Weights of a small GPT-style language model, trained from scratch on English Wikipedia: capped logits.
MLP neurons of a small language model. Each row is named by its layer, matrix (up: input weights) and neuron, and shows model dimensions 128-255. Each number is 128 + 24 x the weight over its row's rms, rounded and kept within 0 to 255.
A block is one neuron, or neurons of one layer that tend to fire together. After each block is what it responds to, as a language model described it from the Wikipedia text at the highest values.

L7.up58 [134 101 114 122 130 150 102 149 100 152 151 109  83 112 141 144 147 131 190 168  56 170 138 106 146  95 180 111 137 126 134 113 139 105 140 140 108 126 115 163 104 149 114 122 117 171 157 142 115 141 146 139 132 112 125 145 159 139 119 137 167 134 150  68 113 105 107 128 167 144 140 136 167 130 116 118 164 106 139 114 131 130 117  86 100 129 161  72  83  89 115 101 174 126  97 132 147 135 129 126 116 109 132 139 154 151 161 106 141 114  92 172 156 147 156 174 124 132  93 151 161 127 114 161 152 140  85 134]
L7.up345 [142 137 130 163 146 125  79 129 100 112 118 139 105 115 169 120 157 188 147 164  95 124 126 113  93 138 126 144 144 160 148  83 134  96 100  79 140 109 140  99 130 156 107 110 122 148 149 110 138 130 134 137 130 139 141 156 185 119  97 111 137 187 118 109 100 140 149 130 112 134  85 143 103 146 152 106 167 144  90 102  90 153 109 150 133 120 143 113 114  68 120 141 126 113 143 130  98 139 160 124 112 138 168 115 163 129 146 152 143 137 117 126 123 139 158 155 118 111 159 113 169 113 145  99 140 126 105 105]
L7.up568 [132 163 134  85 120 122 104 129  85 125 119 126 129 113 125 144 106 164 107 183 145 103  73  86  89 148 164 126 149 100 147 114 123 117 117 119 129 126 127 185 123 177 135 111 106 121 108 119 188 126 123 128  95 120  90 113 134 155 165  81 112 150  96 107  98  85 138 111 147 155 110 129 140 136  94 137 129  94 132 115 100  93  92 139 151 160 145 133 128 144  98 106 128 140 104 124 120 124 138 128  94 140 127 150 126 146 152 124 120 129 115 155 146 126  82 131 131 116 138 143 101 122 150 165 123 165  51 117]
L7.up667 [123 125 118 148 164 109 140  98 125 122 121  96 122 128 167 139 129 146 108 123 124 189 140 129 102 134 148 121 108 145 129  84  99 133 132 108 128 147 146 119 121 158 152 170 134  99 174 126 109 136 147  96 149  87 125 104 134 145 164 132 118 116  59  79 118 126 144  94 181 149 134 129 110 148  92 102 105  85 146 136 147 158 143 173 148 119 163 139 122 114 145 133 128 148 126 136 128 139  83 114  90 145 105 129 112  86 129 113 162 132 122 109 133 145 114 121 118 148 154 100 145 118 193 138 110 141 129 103]
Responds to: Periods and closing quotes ending sentences, often at paragraph ends, plus markdown table divider rows like |---|---| following header rows.

L11.up518 [108 132 153 187 188 154 167 150 118 137 126 146  98 122 116 164 105 148 148 128 141  99 159 116 104 130 125 142  76  97 142 155 124 127 130 137  91  88 107 117 147 102 118 100 106 107 119 115 156 123  99 116 166  99 160 153 112 134 120  88  94  90 141 156  63 127 131 139 108 111 124  78 157 113  78 171 123 116 108 118 135 129 130 139 151 123  93 131  71 122 131 153 124 178 126 161 102 165 113 126 138 146 149 150 155 145 174  96 109  92  68  61 109 118 133 174 172 110 112 148 136 162 100 174 136 113 143 128]
Responds to: First names or first word-pieces of people's names, especially candidates after the party column in election tables, e.g. James, Harold, George.

L3.up8 [167 155 130 139 128 138 114  93 127 117 121 127 125 165 105 113 151 155 119 106  89 102 132 154 154 113 154 140 132  73 142 155 113 135 134 107 108 123 107 150 120 153  74 149 150 123 119 158 162 133 130 117 155 126  95 100 168 116 124 128 141 149 138 172 122 136 111 123 105 126 133 154 119 133 106 113 126 102 107 124 115 133 122 148  96 101 151 125 166 136 112  96 138 122  87 134 108 138  99 138 121 123 144  92 148 106 145 155 115 151 118 128  99 122 144  81 148 134 117 139 101 101 133 106 148 197 111 115]
L3.up53 [105 125 148 140 131  89 170 142 161 148 101 121 130 109  97 146 170 120  96 151 117 166 168 121 139 128 148 149 149 121  98  93 125 146 137 124 139 100 124 133  92 117  95 128  99  89 130 118 133 171 101 137 116 161 149 137 113 149 104 103 129 139 145 162 171 145  81 152 109 111 136 100 138 118 136  97 120 112 110 143 200 129 166 161 124 105 146 105 103 142 126  97 121 109 134 100  86 106 138 191 128 102 100 116 147 134 143 134 144 108 123 132 141 129 141 139 121 128 116 122 108 131 100 106 107 134 151 125]
L3.up99 [130 127 130 148 129 164  89 116 108 127 117 104  79 191 110 128 184 147 127 116 107 130 103 131 123 130 125 152 146 102 127 130 112 140 160  80 108 131  97 167 162 128  71 106 145 146 154 104 152 108 108 152 167 113 147  72 152 139 113 134 146 136 140 122 162 112 132 185 131 147  94 133 138 165 134 143 160 131 143 138 123  88 120  92 116 135  99 127 124 130 128  89 127 113 112 109 161 177 107 139  94 144 121 118 112  96 123 138 139 122 179  98  92 115 108 107 105 151 134 113 130 128 142 133 156 141 131 119]
L3.up102 [116 138  92  97 100  88 114 152 141 131 150 119 109 151 136  82 134 146 134 158  77 159 106 103  98 107 150 148 140 121 163 100  86 132 133  80 146 141 157 101 110 120 133  84 105 175 121 128 132 118 117 117 191 135 141 110 155 102 131 102 125 121  99 139 104 153 155 182 119 132 140 134 181 130 136  91 133 142 139 152 120 157 164 104 110 138 141 113 133 139 133 135 119 144 118 137 127 117  94  91 173 115 123 128 135 110 141 136 166 139  78 177 187 122 124 108 186 156 117 117 112  99 100 103 133 163 146 149]
L3.up217 [121 103 109 148 125  80 119 131 111 171 107 145 147 140 173 137 121  90 139 112 134 162  94  93 146 101 123 111  79 173  98 142 118 151 115 137 108 151 137 162 138 140 159 105  98 128 132  85 181 127 149 158 163 134 142 145 152 181  88 101 181 118 117 153  94 108 120 151 129 104 102 143 119 117 132 138 148 101 111 137 143 145 103 151 100 123 122 110 145 126 123 153 115  82  80 105 151 180 101 144 116 137 117  86 114 119 146  93 151 137 111 103 114 136 200  99 136 125 144 125 132 123 150 103 131  88 143 105]
L3.up256 [162 104 140 142 137  96 145 100 127 110 111 102  91 155 124 121 133  97 121 169 165 154 134 105 157 138 105 110 135 129 135 123 146 109  95  80 165 145 150 140  93 139 112 126 158 123 110 131 177 123 178 112 150 109 114  97 117 145 115 106 140 170 122  95  95 113 122 106 178  66 138 117 123 145  85 130 144 105  98 127 149 152 138 119 124 144 134 123 120 151 136  87 179 105 131 134 148 131  87 132 141 130  88 117 146 150 133 116 164 149 132  93 131 145  99 104 168 120 139 127  95 132 127 102 131 131 107 130]
L3.up363 [135 131 146 140 137 119 145 140 102  69 136 132  87 128 117 121 110 136 106 133 125 127 190 135  96 157 171 123 126 113 119  96 107 124 107 126 137 150 129 161  95  94 150 193 121 135 149 120 112 108 124 112 159 122 164 113 153 105 154 151 132 103 106 104 121 139  87 147 123 134 113 120 129 108  83 109 138 134 122 118 139 100 119 144 137 172 116 124 115 153 156 159 149 153 123 120 135 140 129 132 109 122 126 125 126 124 106 122 106  90 181 147 177 105  89 134 123 115 177 117 107 121 132 112 122 114 108 130]
L3.up426 [133 110 152 122 122 108 113 144  88 148 145 139 102 136 131 141  99 158 129 156  91  80 181 149 135 137  80 129 108 130 139  82 144 128 113 126 107 133 123 104 118 117 140 102 179  96 126 129 202  82 117 131 144 107 140 122 121 129  94 163 127 139 106 169 135 163 133 151 105 151 169 181 170 124  90 109 138 166  93 108 140 135 155 143 118 117 101 103 131 134 142 112 151 145 166 126 121 124 160  91 121 130 134  86 127 128 142 132 128 127 101 134 117  82 156 156 133 140  84  75 156 180 143 100 139 129 148 179]
L3.up489 [129 136  92 126 136 145 151 174  79 113 168  97 153 124 165 129 135 158 112 170 139 145 111  88 101 134 152 137 108 134  99 109 103 106 149 106 134 171  95 133 149 166 134 113 133 127 110  87 109 111 130  98 139 156 153  95 113 103 121  81 156 122 116 154 168 136 154 174 133 104 141 118 148 121  94  99 151 104 144 130 114 115 130 139 109 133 150 124 119 151  90 176 111  88 109 122 113 134  82 131 116 151 103  91 109 140 113  97 111 117 128 105 137 103 142 100 113 125 125 137 178 110 146 128 122  97 138 112]
L3.up533 [134 146  96 130 114 119 164 128 150 142 109  88 123 169 148  81 101 107 119 132  94 120 128 113 129 131 133 125 125 118 138 106 109 129 123 139  97 157 132 141 113 157 107 151 123 138  95 157 114 103 133 116 128 183 139  91 105 123 133 129 122 136 109 149 100 134 162 127 174 191 110 128 148 147 154  94 145 153 182  98 150 119 115 114 137 108 167  84 153 142 173  97 134 130 127 100  70  92 121 115 128 103 112 151 131 136 112  99  98 127 108 107 151 107 138 129 158  78  76 121 160 150 118 128 132 176 136 119]
L3.up664 [132 154  95 112 126 127 192 126 119 120 120 132 123 108 143 151 120 158 155 152 100 140  63 146 133 128 155  93 140 135 130 130  85 132 163  91 165 112 157 164  97 112 138 125 160 182 100 148 126 138 114 123 134 100 131 100 121  92  95  93 144 158 119 159 135 116 130 160 134 158 128 135 143 123 119 149 131 148 117 130 155 127 116 129 143 116 130 129  92  89 129 132 126 135 135 169  89 156  94 141 145 167 167 139 140 100 144 133 147  96 149 129 117 107 155 100 144 122 124 171  99 141 106 107 161 156 165 123]
L3.up740 [159 123 177 158 122 140 148 142  82 135 123 173 106 145 133 124 107 117 135 152 126 186 128 123 124 170 111 134 122 153 140 151 119 135 104 114 160 158  81 175 114 114 144 128 161 114  97 148 124 122 127 140  92 139 134 101 138 159 107 115 141 132 104 115 156 117 158 113  96 170 126 140 150 105 114  88 115 127 116 129 136  68 139 150 131 100 142 131 163 115 144 107 147 149 136 148 125 175 113 149 129 166 120  84 125 112 111 140 143 120 129 129  84 101 121  94 123 156 113 138 129 106 145 114 140 127 121 115]
L3.up807 [102 169 144 133 152 161 150  93  81 106 124 117 127 126 116 139 162 148 151 120 119 138 157 150 137 116 123 158 148 138 135 152 143 122 145 119  93 151 113 137 104 146 119 143 136  63  90  82 104 130 153 138 120 161 145 178 119 114 132  98 200 166 126 114 159  96  69 103 108  82 126 120 127 159 134 141  94 103 159 172 146 176 120 122 118 157 129 140 152 118 121 119 148 135 133 167 142 112 111 140 166 156 174 112 103 153 108 160 157 128 204  96 157 149 139  79 134 121 135 137 124 148 124 106 106  97 132 125]
L3.up817 [100 134 124 161 132 130 163  92 151 140 113 140 123 131 110 117 165 119 106  88 170 110 139 190 108 127 139 158 151 123 120 120 105 127 133 108 137 155 119 181  90 118 111 122 148 126 139 146 125 143 102 160 146 131 167 118 165 165  86 112 149 124 143 115 126  97 149 111 111 108 128 135 150 153 103  91 160 142 146 117 144 132 143 122 156 122 116 142 156 115 134 123 162 120 107 132 108 100 112 183  89 115 132  70 187 127 141 122  94 160 116 145  95 180 136 134 153 138 122 149 118 110  93 145 117 115 131 143]
L3.up924 [135 152  94 100 149 176 160 119 100 123 173  74 136  91 136  82 115 114 140 141 124 182 135 132 140 160  87 133 109 130 134 140 147 113  86  62 136 117 117 122  99 154 194 132 135 126 115 142 145 112 119 124 158 162 112 106  76 172 138 126 143 120  72 151 105 144 179 140 113 143  94 119  95 146 132 104 177 138 140 116 121 132 130  91 115 136 162 172 130 156 103 104 107  73 134 161 136 120  98  97 170 140 106 155 115 116 138 112 153 109 110 157 174 105 153  96 110 155 145 131 119 120 114  97 138 154 132 115]
L3.up931 [152 145 131  80 132 100 133 155 126 105 118  73 121 120 150 197  95 121 130 182  82 148 106 134 165 196 187 123 117 169 139  98 141 168 166 113 125 165 122 176 127 139  84 138 145 153 123 156 126 128 135 129 110 145 117  59 121 131 125 146 136 162 143 117  90 111 137 142  96 114 138 126 168 120  94 144 146 117 166 153 159 100 127 136 143 104 158  92 164 121 161 123  90 126 117 161 123 132 120 142 116 128 118 124  94  97  85 138 100 123  89 117 129 165 108 145 147 137  84 127 145 138 177 138 139 152 111 141]
Responds to: Fires on the |---|---| divider row under the header of Wikipedia tables (squads, election results, track lists), and weakly on scattered name fragments like mit, Vi.

L11.up584 [178 120  84 128 122 104 134  93 106 118 145 104  94 126 137 138 136 104 155 167 135 115 117 156 149 126 148 128  98 124 153 161 160  93 167 120 123 103 111 109 111 128 147  80 116 101  74 142 148 133 147  70 109 194  95 128 155 102 162  71 184 121 133 122 125 108 130 125 117 137 113 139 147 147  96  71 127 104 112 120 130 123  98 164 129 171 123 130 132 135 148 128 147  99 117 108 150 106 154 116 144 135 119 136 107 126 132 130 151 137 100 116 115 114  89 127 119 149 119 169 124  93 146 154 146 112 131 151]
Responds to: Fires on word pieces inside split words, often in tables and infoboxes (Ti-er, G-o-als, In-form-al, Li-censed), and on table pipes and ---| separators.